config.yaml
num_hidden_layers: 16
hidden_size: 160
num_attention_heads: 2
num_key_value_heads: 2
head_dim: 64
intermediate_size: 960
vocab_size: 512
hidden_act: "gelu"
norm: "layernorm"
norm_place: "pre"
norm_eps: 1e-06
positions: "alibi"
qk_norm: false
attn_scale: 0.125
bias: "all"
tie_word_embeddings: true
parallel_block: false
init: "normal"
init_std_qkv: 0.0494
init_std_o: 0.0613
init_std_up: 0.0706
init_std_down: 0.0706
optimizer: "muon_variant"
learning_rate: 0.00392
beta1: 0.95
weight_decay: 0.0
lr_head: 0.00309
max_grad_norm: 0.5
warmup_steps: 200
schedule: "wsd"
decay_fraction: 1.0
decay_shape: "linear"
final_lr_fraction: 0.0
batch_tokens: [8192, 16384, 24576]
max_seq_len: 1024
doc_mask: true
train_tokens: 101800000
max_steps: 6452
dataset: "wikipedia_en"
MLP neurons of a small language model. Each row is named by its layer, matrix (up: input weights) and neuron, and shows model dimensions 16-111. Each number is 200 + 20 x the weight over its row's rms, rounded and kept within 0 to 999.
After each neuron's rows, "fires on" lists the tokens most often at its 100 highest values on Wikipedia text that the model never trained on. A number after a token or word is its count.

L5.up30,220,195,226,200,229,208,192,197,189,175,200,219,173,170,229,195,186,203,178,181,202,198,180,184,156,183,194,207,222,151,232,214,177,194,223,224,167,186,206,178,177,213,211,184,191,202,206,176,176,213,186,175,168,208,250,209,198,210,229,194,225,203,189,171,212,191,205,215,215,203,207,177,221,173,170,213,220,189,222,175,218,188,224,190,184,193,181,225,200,193,217,180,204,162,252,216
fires on: "g" 46, "t" 18, "n " 15, "g " 4, "k" 4

L12.up362,201,217,231,148,206,199,238,201,219,185,183,219,182,202,208,210,200,177,203,242,186,222,192,145,206,194,201,183,176,176,203,204,192,197,215,197,179,150,222,188,195,213,186,247,224,218,207,163,202,199,223,199,187,189,205,219,168,226,223,205,212,187,171,249,187,203,236,172,200,199,197,225,217,217,135,196,199,199,192,200,220,162,221,177,200,204,197,177,197,232,187,189,206,235,210,205
fires on: "b" 24, "u" 22, "il" 18, "f" 10, "ac" 7, "ar" 4

L12.up48,189,241,192,196,178,208,195,192,215,203,200,211,166,200,204,153,203,193,202,240,179,235,185,231,218,206,210,200,176,187,205,235,196,211,180,164,166,198,187,216,221,178,191,184,193,215,193,213,195,199,225,191,185,213,179,190,209,226,229,236,216,225,236,187,214,251,215,187,219,200,167,185,216,206,201,201,173,173,213,183,227,216,202,198,185,209,206,207,191,150,176,189,172,192,240,229
fires on: "it" 28, "u" 20, "qu" 12, "on" 8, "t" 4

L8.up103,188,188,205,220,238,202,201,243,204,206,212,247,226,214,254,216,180,210,199,210,216,209,185,229,210,189,195,202,214,181,218,233,223,185,174,194,197,205,211,182,169,195,225,248,205,173,192,159,230,200,194,170,203,189,214,242,161,194,196,196,187,234,189,219,198,219,221,182,200,184,202,240,194,189,197,207,194,223,167,228,208,200,221,209,210,215,176,199,156,209,189,188,174,209,199,200
fires on: "se" 22, "l" 15, "f" 13, "re" 11, "ot" 8, "for" 8

L3.up527,240,192,192,189,180,176,228,197,177,190,201,180,189,198,199,215,213,195,213,183,173,201,204,224,211,184,211,174,212,222,194,183,207,202,186,239,187,203,186,160,208,198,233,196,189,204,202,217,216,214,222,258,226,238,206,196,227,195,192,177,193,205,226,186,237,164,211,204,188,203,183,207,201,175,221,173,226,198,216,195,171,205,188,180,222,159,170,225,206,198,214,194,164,174,231,180
fires on: "u" 30, "t " 22, "ch " 11, "d " 6, "\"" 4

L9.up77,208,220,183,233,180,228,216,191,171,190,200,203,176,202,196,164,228,199,194,215,181,219,207,207,159,184,172,209,196,190,203,193,149,201,238,178,200,175,184,190,191,235,195,196,231,171,199,225,192,170,174,214,178,213,212,219,174,183,203,174,258,170,213,169,202,199,205,184,197,177,203,200,223,197,202,209,185,196,220,214,169,203,169,207,178,214,206,209,242,248,202,176,151,167,209,200
fires on: "sp" 23, "g" 20, "le" 7, "an" 6, "w" 6, "v" 6

L5.up276,209,217,210,167,190,204,228,162,200,174,201,183,213,171,152,191,201,190,190,188,188,214,202,197,194,211,214,194,243,224,215,188,234,202,197,237,193,195,207,204,189,210,202,166,220,209,190,216,207,177,214,226,202,225,191,219,206,203,149,129,217,198,216,192,176,210,191,196,214,184,225,204,224,217,186,209,223,205,140,195,174,189,218,206,184,221,218,191,183,241,164,211,191,177,192,186
fires on: "an" 15, "c" 10, "ab" 10, "\n\n" 6, "un" 6, "v" 6

L11.up820,219,246,191,223,199,234,153,211,195,187,209,198,185,215,188,166,197,195,210,229,194,210,213,228,181,211,217,220,193,192,178,183,171,198,209,178,198,201,205,200,202,164,224,198,158,193,203,217,202,204,205,236,157,190,185,224,224,207,191,183,193,175,193,203,237,186,209,185,204,192,207,202,231,221,201,201,235,236,216,221,203,190,218,191,196,178,202,167,184,198,193,191,186,201,207,159
fires on: "." 16, "I" 13, "9" 12, "ti" 10, "ou" 10

L9.up691,230,220,208,191,182,228,195,189,178,241,192,223,186,224,214,209,159,211,177,199,217,179,183,161,185,198,169,236,167,224,218,215,216,196,188,219,200,212,222,208,220,173,164,185,206,243,211,170,219,187,199,222,188,200,193,213,181,207,211,192,208,170,218,176,192,154,169,195,209,195,242,199,187,182,169,249,208,182,197,222,183,207,198,217,194,163,178,192,196,175,214,191,230,200,186,206
fires on: " " 16, "s " 11, "n " 8, "of " 8, "al " 7

L12.up554,201,186,207,233,207,204,223,181,198,232,191,216,179,247,185,204,191,217,180,175,174,223,173,199,217,208,207,187,183,211,208,178,181,229,218,180,216,164,193,181,228,246,202,186,190,197,205,203,158,181,183,179,216,199,199,207,211,183,204,231,226,233,195,220,189,199,156,211,208,176,213,186,257,228,202,187,213,211,186,161,209,187,217,182,170,228,161,191,171,230,173,209,204,191,176,187
fires on: "e" 18, "m" 17, "si" 16, "o" 9, "z" 5, "al" 5

L2.up152,170,193,181,170,201,197,211,183,196,203,212,212,172,220,199,228,216,246,217,194,194,197,212,158,200,220,218,232,204,175,225,239,189,228,157,179,215,189,206,196,170,169,187,162,189,200,156,206,218,181,176,230,215,216,188,179,212,186,163,233,235,227,188,223,189,170,201,211,224,162,227,225,213,233,175,191,213,225,197,185,221,194,187,202,209,192,188,225,194,183,194,215,232,242,196,207
fires on: "ing " 28, "e " 18, "ed " 18, "ar " 10, ", " 7

L2.up683,227,234,205,195,207,199,167,195,196,225,223,231,179,205,200,204,181,221,185,203,154,222,211,185,181,211,216,239,184,217,242,177,215,188,188,211,217,174,189,216,188,159,224,195,219,193,180,182,164,204,189,200,195,159,186,219,182,198,216,224,196,199,208,219,208,222,193,196,230,262,160,182,204,202,188,205,179,193,188,190,204,186,209,224,211,183,195,179,199,188,207,214,169,144,184,197
fires on: "o " 27, "ar " 15, "ing " 13, "t " 10, "an " 8, "ly " 7

L9.up718,176,198,232,221,212,183,213,208,178,222,221,191,186,243,201,157,202,190,199,214,168,191,200,207,199,201,181,226,206,207,195,225,196,204,170,194,198,199,171,221,176,199,213,242,184,167,140,197,227,182,192,221,182,191,232,195,186,196,198,169,217,224,229,195,184,209,158,202,187,211,139,186,211,212,176,250,192,194,192,169,183,197,218,205,181,188,196,201,205,195,206,211,218,179,188,202
fires on: "in" 43, "en" 18, "n" 16, "N" 13, "per" 7

L12.up2,217,162,191,204,165,225,182,204,226,186,224,183,180,199,204,172,192,210,222,222,202,217,204,224,215,212,236,202,212,182,217,210,190,173,198,168,178,202,203,198,184,232,238,207,199,204,224,222,196,205,180,202,172,148,171,184,192,176,213,174,187,183,192,175,207,213,178,212,179,168,199,201,191,210,221,228,190,215,214,208,214,203,231,182,213,192,250,180,159,195,222,194,186,205,177,167
fires on: "U" 25, "o" 16, "ou" 15, "ti" 12, "st" 5

L9.up31,173,231,190,181,201,157,186,210,195,209,206,228,168,234,204,224,228,202,202,182,212,222,195,205,197,176,207,173,208,228,204,198,186,217,204,186,201,206,234,172,212,222,195,190,185,205,191,186,179,193,214,198,216,200,184,190,236,212,208,204,212,191,195,200,156,264,184,194,218,189,205,202,225,205,194,203,208,215,210,220,190,188,183,177,224,237,185,174,184,178,183,181,227,181,188,194
fires on: "e" 34, "ad" 22, "al" 10, "c" 9, "ri" 4, "i" 4

L11.up560,217,166,209,163,199,185,198,231,189,185,195,173,207,199,241,203,164,175,224,193,194,175,217,190,218,220,180,200,196,185,216,185,193,229,203,213,187,199,210,216,190,195,219,196,209,244,194,214,184,192,155,168,203,213,217,225,191,191,229,200,184,213,173,205,209,196,186,165,174,203,197,211,211,249,196,225,191,191,174,238,208,218,176,192,209,229,171,210,192,199,218,181,222,193,203,222
fires on: "e" 19, "op" 14, "l" 8, "te" 6, "com" 5, "m" 5

L3.up791,197,221,200,224,227,196,180,199,172,226,221,197,210,174,184,187,214,181,243,164,211,178,230,180,178,170,170,215,207,210,203,190,219,173,178,208,190,194,210,206,211,196,208,181,208,223,198,176,192,198,200,242,203,181,217,184,163,211,179,210,210,177,186,239,188,185,175,199,224,238,163,165,218,212,179,200,248,185,202,204,188,223,203,196,212,191,193,206,234,182,188,215,170,170,201,225
fires on: "an " 24, "t " 13, "er " 9, "er" 6, "ch" 6

L5.up589,204,218,212,199,173,202,168,207,230,225,228,195,173,194,182,171,187,215,211,196,164,212,192,201,205,185,200,198,197,200,183,218,200,181,203,178,213,188,213,222,226,208,208,149,214,222,205,210,179,206,197,183,209,199,218,211,254,238,178,183,194,180,189,183,222,192,233,194,188,222,192,186,158,203,165,206,192,176,219,194,208,205,232,227,181,202,190,198,174,184,187,182,200,190,241,200
fires on: "u" 29, "ou" 25, "'" 15, "us" 10, "on" 7, "o" 4

L12.up0,216,185,211,205,188,185,186,205,195,212,227,188,190,199,229,182,214,196,219,216,236,196,187,214,197,249,192,213,232,197,195,184,192,263,173,135,199,207,188,207,226,209,191,215,199,215,221,183,200,209,189,170,191,219,205,191,180,181,191,217,172,195,208,194,183,208,239,168,186,189,199,227,166,171,190,201,197,208,208,195,198,203,225,223,178,181,215,192,200,194,217,189,188,211,181,167
fires on: "it" 23, "of " 21, "as" 13, "L" 10, "l" 8, "er" 5

L9.up517,194,181,215,200,165,199,180,204,186,221,204,228,212,192,177,190,203,196,203,160,201,197,164,192,188,206,183,195,197,175,220,193,198,240,186,193,186,210,244,217,266,204,222,225,218,209,207,182,220,207,172,179,211,205,185,205,180,191,145,234,173,201,174,219,176,198,208,163,171,182,208,200,237,166,205,174,183,210,229,212,199,202,214,219,179,223,197,200,205,200,221,167,187,196,179,188
fires on: "l" 22, "v" 9, "ir" 9, "L" 8, "s" 8, "r" 7

L9.up696,221,212,146,203,201,206,216,210,199,220,217,178,212,212,177,199,176,187,194,185,216,178,209,225,206,151,184,206,213,192,204,206,186,217,150,180,200,198,210,196,197,174,201,219,166,205,176,152,192,200,206,213,218,173,227,219,188,209,180,218,188,158,200,224,219,206,213,204,201,226,190,172,198,164,179,191,245,201,189,192,177,208,213,193,184,210,220,215,153,204,187,204,204,171,238,201
fires on: "ch" 15, "c" 11, "ember " 10, "er " 9, "ac" 9, "et" 9

L3.up929,236,166,212,183,212,179,185,210,208,193,202,180,220,143,184,177,218,209,244,170,200,212,203,174,189,193,213,181,226,212,201,182,169,212,203,180,197,196,209,196,229,202,234,210,195,217,211,208,189,185,192,241,186,190,214,224,198,202,198,191,192,164,186,223,188,176,219,184,191,179,177,179,235,197,204,155,218,176,219,203,168,210,185,218,205,178,177,239,211,191,212,189,220,171,214,201
fires on: "ary " 16, "sp" 16, "w" 13, "r" 10, "; " 7, "–" 6

L3.up614,182,200,193,192,181,193,174,192,190,159,192,232,213,229,180,198,212,225,221,193,175,214,178,227,203,214,206,172,184,206,216,222,175,209,193,160,189,174,186,192,217,209,177,181,218,163,205,230,156,180,197,208,204,196,207,194,227,203,229,177,215,175,186,207,235,220,221,188,187,195,165,179,194,245,216,241,197,179,188,218,224,185,199,194,211,225,228,188,222,226,155,229,179,216,236,236
fires on: "s" 19, "es" 9, "als" 8, "s " 7, "re" 5, "f" 5

L9.up107,220,205,225,263,201,194,213,204,192,189,216,191,175,229,209,187,166,178,220,201,168,161,218,151,195,177,199,228,168,203,185,202,194,179,178,201,235,183,221,203,220,206,201,230,188,177,196,185,170,176,168,199,212,202,222,191,203,205,249,215,173,240,224,204,196,201,194,207,204,178,172,214,194,229,204,176,200,171,196,185,171,216,241,181,163,194,180,186,173,221,183,237,225,224,189,236
fires on: "A" 95

L3.up294,180,171,219,200,229,214,178,198,218,160,192,171,176,227,203,194,179,200,209,188,182,216,214,181,191,192,213,164,184,184,188,226,188,227,176,182,217,200,177,177,162,193,214,174,213,217,219,231,197,171,198,213,200,208,192,165,217,225,171,188,215,186,203,234,166,196,235,212,215,187,199,195,198,229,188,231,208,221,188,199,233,202,251,201,203,168,187,216,243,179,233,200,225,208,212,172
fires on: "of " 30, " " 24, "u" 19, "e " 7, "ing " 6

L7.up740,161,205,230,203,187,201,190,182,194,180,224,190,197,203,178,204,195,187,235,180,174,212,218,202,185,185,249,216,178,228,187,156,196,202,198,196,213,205,179,200,217,196,219,196,245,203,200,171,211,183,202,219,218,187,206,187,234,200,209,187,196,203,200,202,176,195,181,219,200,196,209,187,187,222,157,208,164,215,162,201,193,183,225,139,225,208,223,190,228,217,214,191,168,202,202,237
fires on: "s" 28, "el" 23, "of " 9, "i" 8, "h" 6, "es" 5

L3.up731,225,210,220,208,237,194,192,238,192,196,205,199,206,206,190,155,179,229,208,243,173,197,210,196,198,205,187,213,242,225,167,247,198,204,185,231,202,243,212,219,219,185,181,210,178,175,208,240,180,186,203,191,179,205,180,220,193,217,238,199,230,205,161,168,216,224,210,189,181,203,194,175,227,189,188,201,180,193,235,189,203,219,229,184,180,202,157,201,215,164,196,192,212,218,212,189
fires on: "a " 35, "\n" 28, "\n\n" 17

L8.up807,255,202,185,189,208,205,215,206,213,187,245,203,189,204,191,191,222,187,204,200,219,172,218,192,190,175,198,224,230,223,174,186,198,209,201,225,196,185,203,253,216,208,192,197,172,186,206,197,206,206,178,213,207,182,211,220,213,172,184,187,173,160,169,197,175,185,213,223,214,205,208,198,226,232,224,200,197,172,201,215,219,181,201,250,201,151,196,205,203,190,216,188,176,175,208,210
fires on: "pr" 21, "w" 19, "end" 17, "str" 16, "fr" 7, "r" 5

L2.up885,218,210,200,217,202,178,220,174,222,181,204,215,199,209,197,169,206,190,230,193,207,201,238,216,197,163,207,197,203,224,225,182,231,185,169,211,255,185,200,210,235,166,224,226,175,176,213,198,230,229,196,216,182,205,202,220,181,197,221,227,196,229,214,184,193,200,210,156,180,176,198,176,183,188,206,208,206,242,188,198,251,199,210,207,218,169,212,211,209,230,175,203,186,209,199,198
fires on: "\n" 67, "ary " 7, "ated " 6, "er " 4

L11.up382,202,224,188,199,204,166,160,184,209,201,159,189,211,193,196,221,200,222,222,221,236,166,233,200,216,214,188,222,179,171,216,214,149,171,209,219,197,202,185,194,195,217,199,199,222,201,220,170,198,168,171,227,168,202,196,221,221,195,189,207,232,207,207,192,185,210,205,210,230,185,169,197,240,170,209,225,219,231,200,203,188,200,196,189,193,221,185,221,192,202,191,222,208,186,196,215
fires on: "ec" 24, "t" 20, "ov" 11, "st" 10, "an" 4, "St" 4

L7.up248,210,233,194,236,216,188,193,182,163,201,229,213,194,219,139,182,183,214,195,202,211,190,192,191,208,205,208,191,236,203,206,169,172,236,221,177,208,207,171,216,191,185,214,210,175,213,211,178,211,203,179,161,198,197,204,204,173,189,184,186,187,184,178,210,230,178,208,204,203,161,203,214,203,191,210,249,205,207,212,201,261,236,193,191,211,186,190,203,222,202,215,149,203,211,235,178
fires on: "g" 22, "er" 14, "am" 11, "f" 8, "th " 7

L7.up816,203,217,210,218,226,239,208,196,176,210,192,183,196,196,177,206,171,198,192,231,220,208,185,191,205,179,212,207,204,201,205,147,194,202,191,183,178,208,143,168,215,215,176,193,225,239,152,218,187,203,231,182,189,200,213,174,208,205,199,178,194,225,201,178,224,200,188,196,198,187,190,210,204,203,221,192,204,195,224,142,222,213,197,203,195,239,211,140,230,231,182,192,209,196,195,200
fires on: "en" 43, "is" 29, "as" 9, "es" 5, "v" 5

L5.up799,232,223,225,156,198,250,243,192,192,217,206,181,175,208,203,192,197,186,177,195,187,225,217,184,172,230,187,207,203,212,193,155,221,213,172,215,187,172,168,177,200,234,164,212,216,225,223,168,196,239,205,212,182,213,210,199,182,203,197,171,218,202,193,186,205,225,226,207,224,224,179,211,181,206,176,162,177,190,193,188,180,226,223,200,184,230,191,198,194,192,229,182,198,188,214,196
fires on: "an" 22, "a" 14, "t " 12, "on" 12, "d " 10, ":" 6

L2.up749,246,203,199,192,213,197,210,203,191,197,157,203,182,207,204,202,195,192,196,219,226,234,215,216,202,205,177,181,213,230,186,192,237,221,228,175,215,181,210,195,210,162,217,230,238,212,215,175,222,255,214,194,205,208,223,190,178,195,197,188,215,201,193,221,204,189,206,215,176,209,195,200,166,183,202,209,202,196,193,218,153,222,195,184,160,158,178,189,220,191,158,192,169,200,187,174
fires on: "ol" 24, "ro" 22, "==" 11, "o" 7, "'" 5, "y" 4

L12.up413,212,214,249,202,175,179,202,200,187,196,192,232,226,201,190,224,198,203,228,217,185,206,212,191,191,191,188,252,183,239,191,201,141,175,171,173,168,195,199,217,170,216,199,231,238,188,214,218,217,231,195,220,190,201,199,195,210,197,216,220,206,194,176,242,178,207,255,196,204,198,207,236,233,174,196,180,190,180,214,234,202,225,206,176,172,198,205,223,192,214,194,216,167,176,186,191
fires on: "en" 37, "n" 24, "an" 20, "ro" 11, "An" 5

L10.up745,186,215,219,246,225,193,178,169,172,187,186,168,208,200,192,190,179,220,192,192,212,183,220,189,215,189,216,201,179,222,182,173,187,216,216,226,207,167,185,207,211,216,157,223,197,221,195,209,187,193,179,198,183,199,197,205,231,249,218,225,181,204,226,190,176,215,191,198,222,158,183,229,206,226,208,224,214,187,232,193,176,238,235,176,214,192,192,201,182,205,163,207,211,222,197,231
fires on: "E" 75, "A" 21, "O" 4

L7.up420,170,188,208,218,195,191,194,200,200,204,204,182,203,191,194,208,206,216,233,203,186,215,192,183,194,157,189,191,184,225,230,206,174,204,143,199,173,237,247,168,208,211,192,187,190,173,218,210,190,196,168,197,206,171,205,197,203,208,217,209,185,185,209,183,210,205,201,186,189,204,187,173,226,212,200,221,209,182,210,225,193,202,201,191,227,203,183,203,212,219,172,190,195,216,217,219
fires on: "\n" 35, "s " 26, "es " 16, "ed " 6, "an " 6, "s" 4

L5.up424,179,182,187,206,209,213,217,183,177,188,205,194,185,198,195,195,206,199,238,176,231,211,206,208,215,211,193,212,190,150,201,221,186,216,220,167,188,225,210,184,181,206,218,224,226,193,196,204,175,192,182,159,162,210,190,246,212,192,231,200,172,224,187,169,190,226,208,175,173,214,192,220,205,231,194,197,182,196,203,189,196,226,188,210,197,215,164,196,213,203,209,189,211,163,199,161
fires on: "er" 24, "m" 19, "e" 13, "m " 10, "e " 8, "em" 4

L12.up409,191,240,215,198,235,218,182,234,179,188,207,227,154,186,167,188,190,182,212,178,212,186,175,205,213,173,213,190,199,224,216,171,213,200,193,206,209,198,203,207,208,196,182,225,203,230,173,221,204,175,219,196,203,203,211,218,226,209,195,206,194,206,240,193,194,191,187,229,181,221,185,222,185,183,175,216,149,221,192,188,210,195,201,209,231,212,172,178,222,169,222,152,177,182,208,239
fires on: "o" 22, "el" 12, "ic" 10, "er" 10, "h" 6, "es" 5

L3.up91,240,212,184,190,206,176,207,179,199,189,190,209,192,185,194,186,208,188,216,198,154,228,188,235,193,200,177,194,219,189,217,186,186,185,222,240,228,214,169,211,231,185,214,232,180,187,216,200,234,191,201,223,226,198,194,217,221,226,236,203,193,227,232,248,220,170,192,217,196,196,174,166,167,205,187,207,192,216,204,213,208,199,180,195,206,208,157,178,233,190,199,216,172,213,229,227
fires on: "f" 44, "t" 7, "{" 6, "th" 5, "p" 5

L7.up14,183,202,211,251,178,212,201,200,205,223,213,220,208,188,184,172,226,212,187,198,172,201,184,186,209,161,184,209,217,258,188,161,199,200,213,174,185,252,188,198,174,216,205,193,191,205,223,184,221,259,209,173,186,207,204,202,185,235,179,199,188,203,194,166,205,196,186,196,207,204,204,213,202,166,196,215,214,211,188,201,227,184,198,184,199,181,204,180,210,189,144,190,212,204,236,210
fires on: "en" 19, "ov" 12, "f" 12, "an" 11, "g" 10, "ou" 10

L5.up637,206,210,183,195,192,189,176,188,193,211,213,168,207,204,196,197,193,198,206,205,181,194,201,231,165,202,228,218,218,205,185,197,187,231,195,185,197,218,247,177,192,179,184,185,166,225,205,167,195,157,179,207,208,174,186,214,212,207,214,172,207,168,186,173,203,210,229,187,175,175,217,166,204,199,208,209,206,208,210,174,201,196,164,198,184,205,170,206,204,207,194,209,183,189,201,232
fires on: "es" 28, "es " 23, "s " 17, ": " 4

L12.up411,199,232,190,160,219,189,208,164,189,207,192,182,211,243,199,216,233,210,200,199,141,208,180,168,186,194,199,198,196,161,227,186,160,225,230,217,159,181,191,196,205,162,215,233,183,197,222,189,230,227,220,197,160,212,228,222,219,221,216,189,189,199,214,218,208,190,180,203,191,196,202,228,217,191,160,201,188,234,197,226,205,209,184,204,186,190,194,178,183,187,206,180,186,224,212,209
fires on: "f" 36, "il" 25, "s " 9

L5.up355,202,210,193,198,238,190,201,155,207,237,224,204,208,189,228,226,208,188,206,172,186,200,193,223,199,179,186,177,194,227,181,169,158,196,189,219,227,240,178,218,195,225,170,215,197,186,229,169,194,171,182,236,213,202,211,229,188,192,237,166,227,220,196,186,211,190,196,202,182,201,201,178,217,186,181,205,199,205,226,182,211,197,208,213,228,222,192,216,191,191,195,204,210,203,226,250
fires on: "f" 22, "t " 15, "k" 15, "p" 11, "ab" 7, "o" 6

L3.up812,189,223,190,218,242,197,204,188,204,193,184,216,179,199,191,222,212,195,212,185,200,218,193,200,218,172,195,184,231,209,203,173,207,175,204,200,209,172,155,224,221,221,185,219,203,163,218,224,154,174,227,228,222,198,196,197,236,210,227,162,174,204,220,212,203,207,227,205,146,221,189,179,237,222,205,216,184,211,201,246,238,183,189,207,179,200,205,193,223,208,172,190,173,200,217,186
fires on: "p" 19, "s" 17, "m" 11, "re" 7, "w" 7, "sp" 6

L12.up284,203,207,193,211,202,211,181,230,206,207,187,205,199,192,207,214,191,175,223,201,215,163,184,206,198,181,173,242,189,214,220,205,159,199,213,182,228,200,180,235,195,237,208,221,212,161,191,207,211,188,188,193,180,150,226,193,211,166,192,224,210,200,225,186,197,193,180,200,178,179,171,220,209,178,196,202,198,194,220,198,199,208,200,185,180,212,189,220,201,230,182,217,190,152,191,212
fires on: "an" 49, "An" 28, "Y" 11

L11.up18,204,211,193,199,216,194,190,187,191,163,202,195,198,184,194,202,197,216,201,183,146,150,232,184,187,179,230,205,221,195,212,191,206,157,186,207,229,184,211,184,232,198,187,202,189,195,169,185,195,218,166,225,182,217,198,194,236,207,210,235,178,216,215,173,198,200,225,175,203,174,204,233,167,204,197,202,225,205,203,208,158,246,213,197,208,188,208,191,200,210,199,223,196,176,195,190
fires on: "E" 51, "O" 35, "ou" 5, "A" 4

L11.up458,192,200,166,240,223,217,205,185,175,231,209,214,209,212,223,195,187,166,163,170,199,191,198,211,217,219,209,221,220,188,204,210,231,179,204,203,181,198,199,220,181,174,237,194,180,188,191,206,192,229,175,195,189,214,204,229,181,206,190,163,223,238,202,194,178,217,209,198,215,203,183,182,200,184,220,162,177,222,163,204,196,193,184,217,238,199,176,203,163,247,194,214,224,204,183,206
fires on: "re" 32, "ec" 13, "se" 12, "ou" 9, "rec" 7, "con" 5

L8.up645,193,220,180,178,243,195,224,207,191,191,237,208,215,203,193,196,198,225,205,166,202,205,225,233,204,191,196,187,202,192,150,180,200,201,191,197,186,191,189,193,200,197,151,223,234,191,195,201,200,204,215,191,211,164,198,194,207,238,177,147,187,195,193,189,149,222,208,232,211,172,233,164,235,176,200,187,227,186,145,192,203,202,211,226,186,209,188,178,189,207,206,212,214,175,219,167
fires on: "ac" 49, "an" 12, "m" 10, "ic" 7, "v" 5

L3.up449,214,224,223,169,224,176,213,202,199,195,200,201,188,182,198,194,218,191,215,228,211,202,213,230,197,177,184,188,215,175,204,189,188,183,194,193,185,219,216,185,216,206,207,247,215,239,201,185,216,208,209,228,193,194,203,183,220,188,224,221,196,189,181,212,191,173,217,226,189,189,171,176,181,188,187,173,192,162,227,191,174,194,181,175,217,172,213,213,249,178,202,202,184,189,194,188
fires on: "d " 45, "t " 10, "on " 9, "all " 6, "th" 6

L12.up909,206,180,198,238,226,202,187,218,200,189,203,212,212,208,195,185,217,168,197,208,182,215,222,200,197,209,211,234,218,178,204,228,218,209,175,179,179,193,163,190,199,225,193,197,178,176,208,218,192,242,201,230,192,240,220,211,170,229,204,207,230,226,222,177,191,180,233,184,186,195,169,173,201,213,155,216,213,177,176,205,201,217,217,213,166,222,196,188,225,207,202,197,197,188,198,204
fires on: "n" 33, "u" 11, "\n" 11, "ou" 6, "\n\n" 4, "N" 4

L7.up555,161,175,169,244,181,224,216,204,221,189,199,208,221,188,226,201,198,213,196,161,201,201,187,200,182,195,197,197,210,186,168,214,204,202,180,213,206,216,228,197,195,214,207,177,229,204,212,222,177,182,207,207,154,222,178,193,235,223,214,174,218,212,232,196,208,188,162,214,178,190,181,178,210,217,196,183,209,227,202,199,173,163,186,222,226,223,187,201,203,216,200,210,209,217,194,196
fires on: "er" 17, "c" 11, "d" 9, "d " 9, "m" 7, "tic" 7

L5.up601,225,233,199,185,210,228,219,201,229,208,177,197,164,220,182,181,189,197,179,205,184,220,232,186,172,228,175,184,183,203,214,215,189,185,192,157,188,181,170,201,221,169,179,219,205,231,200,201,197,198,192,202,207,213,206,232,229,194,181,210,214,202,211,195,174,182,201,145,230,214,183,221,193,217,203,167,172,215,176,179,209,206,232,198,234,203,195,204,247,207,199,174,175,198,210,201
fires on: "it" 24, "in" 14, " " 9, "t " 8, "g" 7, "a" 6

L9.up675,224,207,180,220,153,209,177,191,213,228,199,179,190,203,227,203,205,213,219,197,199,202,198,191,187,214,205,202,183,185,180,194,243,169,180,202,203,207,193,201,203,204,208,219,216,200,228,191,198,190,181,209,168,233,182,226,242,182,205,204,202,190,213,185,225,227,167,193,216,180,187,213,219,193,202,173,212,188,189,216,224,170,217,237,226,195,201,220,180,193,164,204,212,228,187,189
fires on: "A" 29, "d" 12, "bu" 10, "0 " 6, "d " 6

L8.up250,200,194,202,220,190,210,198,226,199,184,208,187,186,215,221,198,215,216,219,197,207,183,188,187,202,210,207,214,173,194,170,153,198,179,177,199,208,215,194,213,183,198,206,207,226,202,210,200,189,160,214,179,234,191,210,207,200,217,218,170,171,192,213,220,172,212,202,225,183,212,257,148,242,197,211,173,199,196,192,167,182,188,231,171,198,195,203,207,205,222,183,213,165,196,182,148
fires on: "an" 56, "am" 9, "av" 4, "all " 4, "m" 4, "od" 4

L11.up737,200,185,197,234,202,189,194,207,208,214,212,162,205,213,167,200,179,170,197,201,198,178,179,210,223,170,195,203,185,184,172,174,209,192,199,191,199,226,166,165,224,186,230,208,206,174,213,213,215,195,243,170,173,230,197,209,227,233,211,197,189,222,193,191,234,171,205,161,221,190,170,198,179,184,224,230,175,206,198,197,209,240,202,190,180,204,219,178,195,242,201,205,200,188,199,205
fires on: "en" 27, "is" 17, "as" 9, "ati" 7, "di" 5, "in" 5

L10.up619,222,239,220,189,184,252,215,177,228,191,206,190,198,170,200,215,190,204,193,173,243,179,208,207,199,209,178,238,192,197,229,199,186,189,183,224,214,202,194,182,202,240,196,183,225,208,178,222,238,186,211,211,179,190,209,216,175,177,223,181,206,157,220,218,205,189,201,185,201,188,185,207,207,165,210,230,181,203,195,177,148,182,203,203,181,220,202,213,186,221,193,198,180,177,209,237
fires on: "on" 30, "n" 28, "y" 20, "an" 6, "e" 4

L8.up776,214,190,221,178,196,164,193,203,187,216,237,219,215,198,196,169,201,189,215,217,200,218,196,183,239,203,164,234,194,210,188,221,156,201,177,212,217,217,201,208,214,215,228,208,174,204,188,190,198,205,202,198,188,199,172,186,235,209,210,183,216,195,219,181,194,225,208,214,166,200,187,198,197,218,213,214,201,192,220,217,183,222,169,197,171,192,180,210,204,139,189,189,190,211,184,195
fires on: "e " 22, "that " 14, "a " 10, "\n" 9, "ad" 7

L5.up327,227,218,201,204,237,231,171,207,168,186,186,189,191,211,193,176,206,185,191,197,214,178,173,203,231,217,222,216,190,247,217,192,195,205,171,216,194,241,177,185,212,171,160,179,184,209,209,190,245,175,216,179,181,231,195,205,183,192,235,183,176,204,228,199,189,201,214,173,206,198,218,199,190,191,188,219,191,215,204,238,218,203,184,198,199,197,233,178,216,184,206,196,232,224,184,189
fires on: "th " 21, "n " 17, "ent " 15, "of " 13, "9 " 9, "9" 5